config.yaml
vocab_size: 512
norm_place: "pre"
rope_fraction: 1.0
attn_scale: 0.125
init: "orth"
lr_mult_o: 2.0
lr_mult_down: 1.5
warmup_steps: 200
schedule: "wsd"
batch_tokens: 16384
max_seq_len: 256
doc_mask: false
max_steps: 6952
MLP neurons of a small language model. Each row is named by its layer, matrix (down: output weights) and neuron, and shows model dimensions 96-191. Each number is 500 + 25 x the weight over its row's rms, rounded and kept within 0 to 999. Numbers have three digits each. A neuron's up and down rows have the sign that makes its largest values positive.
After each neuron's rows, "fires before" lists the tokens most often just after its 100 highest values on Wikipedia text that the model never trained on.

L6.down120:520518497458518531499474497452504514526504473483501477489532499548500494500498497557483494521497514434465548498485491490516477505519463506490533491502498466517469489474484498495504478493487521502522507497528513510479501520458511524504518472518510548504505481467517525527518515476479516525
fires before: "e", "ed", "ing", "er", "es", "in"

L6.down395:505480515506472481477523478505491518486542455555508519517536519563501492471516471492542498482497491484487452465478478459499512497513494512498543483536474543522482488480543481479471540479482484538536490515511515462516534516491508482507530492480495456485457449465504490490544559488527509491
fires before: "st", "p", "m", "d"

L8.down41:485509478511458512513484513470530431508473523549506459484539573495473499494483506488482538481502511455481519508466519511530488454459545469492525500489476497494507481488489495483520484472486502536519470527493516483540492497477531513481504519518524514501493465493483484535518455506500544555
fires before: "am", "t", "or", "l", "y", "k"

L8.down27:532491499535543523515500510480505499473490470520537507515496529473481534528514521483534483453487495511480506490512491450466504491491449526494462523535482457507502501493480496470481479489536492511489503504504511508486510499546462473515559508476509488495480520432528455516487555500502485503
fires before: "2", "1", "19", " 19", "9"

L4.down287:540522503521506515481510505485492517522475526502459470501466505512462505509463459508496538469494487521527499469530511524486480497512486504479474527521510456508475544506498508544493432526478466510516499452491515510507518504503523537516500538462528476509507479515508461477461525511529480504
fires before: "n", "o", "g", "ent"

L3.down238:552528484494465531543495508524507499525504492500495491512531504506490508460488448487529495512526526484480518508488483491548500511454514480458457493497504505529466489516479531487477502491489488508518532561468492508499524496513475519489479484515528501508507506565516477508463524482516544498
fires before: "ation", "ab", "ed", "ing", "or", "ion"

L4.down196:511451469523509503510512457481553525559473487499500523510457484473507543527508482530465505501473513466531454446475504546527555503490445474539502509497490469527498492443525468505498502473502482514507522509480497507471492513521486491521515501497523524525486453449521466507523478478523513443
fires before: "ia", "e", "al", "er", "ing", "el"

L2.down469:508508479503492482491475462460591535460494514503511469526525501558470514511508481455495486471461501469474511503478509552537515446472480525543491508461498551532482515482511499468474496482474449522547523523463490544497502503515472499525465486526476514464511518490488498467533517521487477484
fires before: "ig", "g", " c"

L4.down279:511499514503522490505524473514468528510468518489511499460488495472467511501457468544514521495497550492521471453474527546542518486476526492502469506456513515493490506491504517464499452509485475517505471537482487501544504492472482448513516455527519509508532521466520453493509488512477522507
fires before: "e", "ing", "ed", " 1", " of", "er"

L4.down381:572511524481501534454483505541548536491505487523494423526480509561515498499493500522521489492503464484498470525513492507438491482507518513519461534522479526520485504518478468492502480515451499511481503476476535487471492545498530505473513503533499510501476469508532503478462487512528505506
fires before: "in", "o", "n", "u"

L2.down364:540497453468508513522478494486497508484497488513475521481509510538516510501499456511546511504488448507515524467426466520490506496484501490527495462446465519490515501489507546508496481502484510553525525568483485502499495511476457484520460479502516515494521511479509544503472509481494449543
fires before: "m", "p", "g", "le", "v", "ce"

L3.down363:513442506513498497532498498504474487546453546480503532506517484491484499538544488533495485473482548487430481490440490461497502495507489536528465524481493525468466503478534487486504491493448514508499500473492514438511494480466508482486484462556493497523534490516522527483508458497500505518
fires before: "l", "er", "le", "ap", "ce", "ur"

L3.down381:497481466512515527469491468469523488507454495479535496502506506469472518489542498457478503490507500470508503517469476482487488502451485500486539458489484522482525514545527496437494495491462484489482525490493460447516508517466513484517523525446506523494509556527520482499504506484523501530
fires before: "f", "c", "v", "m", "i"

L4.down60:529506520483502499501489464490518466489516502502509511508526486454473507470437467453514513504517523488477490515491502487503517492480528498496461513534485464487483483569499494531474500497503500497506502502509523489496501508487583499515504544532506491476508463474483484462439493508521512442
fires before: "e", "n", "ed", "ing", "er", "o"

L8.down438:518509468546525470492442556528461512503519535470474470534548524489505528529471456542506475501537462513501511469516505523491509486524456477549502493522441513488508506508454517502503485498496521519543490459508516496506475490479477516464498522496515469504508507442510529488532498466512514530
fires before: "e", "all", "ip", "i", "il", "x"

L3.down285:496497516526507520464502510475510436501510469452485487494481493498480515507493472495485497541472496479503501517527491495477480502513485445490483477509497512499523495489457501499536546511522499469507493508477562530529462520456508467513563493490558473537540486488522504520501534535539465478
fires before: "al", "d", "av", "e", ","

L8.down289:554496516521451527469536471504481487533484516498467471536492479550489498504518497545516500506486525455488522501514450484506467504506463526490495501553515502493513487529503509552460508501512508535538507554477475517491541529509523536481489461471529499518525500533498527500496474449496464505
fires before: "ed", "er", "ation", "em", "ing", "it"

L8.down206:476505508480509489494496457493458491513485504467497529449500452504464542445469489483506508511466471496500430525484509535495474455456488554563488502501461521473488483491508511519472500512497487455503485485460518499462488472515522504509512476470464445538548523513472455491507529493531469565
fires before: "\n", " (", "m", "ur", ")", "q"

L8.down338:556497508516550489514513527573468513494485493503540521516513504482480485477511492449481482526498491490505521472522467538483503477462473477487474482471486473507449518454537525482524469441528457491466514501506510566516512480524516518496518496539476482457522499470480491538479554472487519498
fires before: "2", "0", "p", " 19", "00", " 201"

L4.down438:518503508538518507467470495485513525514491501532496500483513530512511476496479507477526472484484459528516499488524455491501533514492500508450531467462503492510466507492526515504462506485501484533531537510494473544458541512469466511479492473493544506491486512499507495498518540485519496518
fires before: "e", "m", "p"

L8.down39:513486499518506535505515545522489492509491483494493535462500499514509533524492506518508523476522473444553453493511507471482559490484524540492464547496482478516557491523493480504487481444514504489501483528501492490548494517479513474511503551517521517504490527533469499501479476483507489557
fires before: "on", "ort", "re", "ord", "l"

L6.down436:478478468507499453446536469487522508492549533496455488498490514477482526491520502520472569571507463481509493502528486498503487470530496509521489509495430526553483561554512506518521506519485500521528502522512515514495500519516479521509544473502505519485501497501523528464524437483523531493
fires before: "s", "e", "ed", "it", " A", "er"

L4.down117:521498507484492484538485537480519470499476492544515489473526497491538501460507500450477506460488499490514485512516530518504487486503540447492478497497469506519452504531526477462548477460454527490480495461519504456516500509488499524520463531467521496477477488488508508510519531506436489527
fires before: "k", "t", "c", "ce", "s,", "ch"

L2.down46:525488474504511478520478483484556592491518522528538492467489491512492478480501503491481484489499462498496513499480508530499531494489486529530495483474461547519524506475516528487500468483466489585555486500470483568496520474519498496523507476530485525488510505479479508485519540504490510472
fires before: "ig", "g", " o", " c", " m"

L6.down37:518489481474532553521523506474530500491494519522515463488520481470499516506516505443504490523520481569514500481490536521528511523493510531524493479527428513506482537520477460528499480464475468488505453498509504529494476507504516457530510511504517538516531502508496481504504466473479494477
fires before: "ber", "k", "n"

L3.down68:512472501475503530468531509500508533482530515527511467498545500520528506511521449544456504544455489458463476518489466496519506494486500506545508482456518555483505503522484511495486499524510481517564469513472528563487489513486504469512482500517481502475521549497531525568476519505539447543
fires before: "d", "l", "f", "t", "g", "j"

L3.down36:527520494529503520441512487487526520472499480532524493532518503498520480551545520497517483479538500480494445506513483517478502477487499484481501478508481506486481517514487464467518549519472497463509491503496521537510497552495509492524544449504497465513480477526501581500495542525476525465
fires before: "e", "al", "her", "es", "in", "y"

L8.down482:532501562487500513519526471493453496490527482528546494478500479525522472448502505514477493489472474517507497489494487527518494521535515507514474499444484499486488564531459525508486498471472486503515503484522520521508480505514453466518518505543491529551542451491536484483529487491503471469
fires before: ")", "it", " as", "n", "–", ":"

L4.down191:499483457486470467517524501518465531496511519515501475522459490527460497506548514495526516472496465482514503495501500486500498486483498548512458506462502506483492473532522509517518511469464507526474477508515547448523495501517473497476460499485528450504532478447458522512516507498465508523
fires before: "le", "et", "v", "l", "ur", "er"

L6.down354:530484529519515491513491531475461467502545467481451493504498495519471501504507505476496512565472497468534482528501497511474488523493441531512503508459485494506509496550511505527427481506470507515486510515464474481495467483450486477502525504524514515521515516511517475528488445519506514497
fires before: "l", "ord", "o", "ri", "ess", "ent"

L4.down502:543510477506513478504476474509524508528516468442503463534513472453498474508513467511497491534509502509502532548493471453494540505505485481486507479495471507519504540489476538487470479518515476492552523489482509519495528509439491515485492526488467540501499552477483484501493504482470478497
fires before: "f", "p", "x", "c", "il", "m"

L3.down237:553488503487416454463508528509477464483503503506516500537522500566471518473452502495473531534508508478494450477512484540533483507500498488526506469482498506447504498471464521520450516508495467474490509507503502554491512448501500490521507467498499503479479476533478504491489513491498486510
fires before: "s", "e", "ed", "c", "ing", "es"

L3.down78:502481467468494458485511545490465492457473479514490535512499496551484460436482494499472544498482467547532521520508479527493512491543494546480514503510468495523492547487484483532496515558508460503526467508508508507522489475495506541498485488517518511455523455529511530488530533463478507456
fires before: "s", " a", "c", "x", "e", " of"

L4.down128:554485488510470476515547475500492482478535466549536546479538505475484494507510507480530490561492487502510501510522496471507458536544467477507495538461503558537545509494484504507500478504563506455505468517466530525483481536506473487485535509526496495484493481457509540537511523471496460513
fires before: "il", "es", "ed", "e,", " of", "p"

L8.down59:473491479532526497514490500544492515502540511475539483498457503489493497477485478429537479509501473489519500492474480513502455500475482519562527475435518512500504478499484485503505506472492492531484473477525530503511495500527506499474533492496510521511522541478508482481497487498505500484
fires before: " (", ")", "m", " |", "et", "g"

L6.down190:508521467501463473496479468506503486486486478487481476495502543519491487502463452475492511557533519544512514504462486442495530496469520490462458503474501503515502453528474500483469489483488481516541492516502441521510507499490516507462557483491473543474495480487481458510528507520473514482
fires before: "er", "art"

L4.down410:506516467519528500527520461519475451541520441535454506509540516529499504505476462524478526504490536471525513512483516513528486519483470492488482486492525509527536485522446493475455495533461504495498503557503477486524520482543541488496556486496476496503529479510533531525525519467525481497
fires before: "s", "in", "and", "un", "ain", "it"

L4.down203:494509476484479516479511524497457513512507478532519469521483461560512465538529486498520533510456500490494503534464482453493553497508467500534494511467468512500530512495496476521499478511502470518509509532481502511509477552498499508547478451457498499553538512464516527556504503508489478583
fires before: "ce", "f", "er", "v", "a", "al"

L4.down7:539513433547501498480481481510516494461507502475503504531540518511482509500527476498496547497520472545514491476548474527481516511538524483508497518518476517517476526474490488499450490488527555478517446496478486451516458463460494482479477506549528460500504445514513494496525533460484478510
fires before: "ip", "p", "ed", "s", "k", "ag"

L8.down161:489484498456539518504548486504514545532502522507515490500517544519499465484504456502536490511496473476477507507475497507510498473518488510489506490508485467507495467499487526507508482498539528520516487455475478533524523504501520484522470479473545495509484474437464505516533527516536511502
fires before: "p", "m", "an", "ment"

L8.down483:533518445529512509536535558523530518519464468466493535503535496434515491456490502479487512482551500510510500510473494515513531446512501455472493474539490501516511462482455506479494518502501527524504513492449521483477470498494537502463501530504489508433520490509474479513533487486490513541
fires before: "en", "v", "t", "n", "us"

L6.down142:490499493515477467476498526556543495510527506515499508489483479478512469495533543519458479538453485465508495484525501503434484467537506460513571493514508506517511497531500497513492502489515548528519512493512496521493546527482469533504506476512470520514496514507530492468515532523482524474
fires before: "w", "est", "i", "y", "p", "n"

L6.down222:529527523523498511506499543498485526470473480485507525491525472580497474514507496504543536486485523530475515490501459520488432497497468513528493511503497479526513498534459497473521496518489485460480543470548527517499497540493507494498508501490511521509524509495541479477501528468511526513
fires before: "5", "3", "8", "9", "1", "2"

L3.down95:534555491507487510494509489508485495508482479513532491502503501518510488521497498471449517485534472456495487508518503524527499485497519456559526517471516498504524504518545532566460546525506509518487536510542539511507474509473460518496521525511472492489492531533548508493470541523477501510
fires before: "i", "ew", "all", "p", "ol", " m"

L4.down432:489503501498543527535525495471528483489481469526498527514513508556537484486581480492499553533506516487519522527485468494508492466486546502518514486473520520498517435497497511480523524501480534498483505471486499506513477505477535537475496508496505549519530493500481531514494513508498488560
fires before: "c", "m", "od", "t", "v", "k"

L8.down151:492504481519512485485456511509481487489511518470505466546490514521458491481480530504492484493491470508514465551488468465571478477470477520475478466448479479516520478506482475485516478502489513482521476480476531495518504510485561519511535526498504476518499545489478495488469479537512455524
fires before: " (", "ent", ")", "b"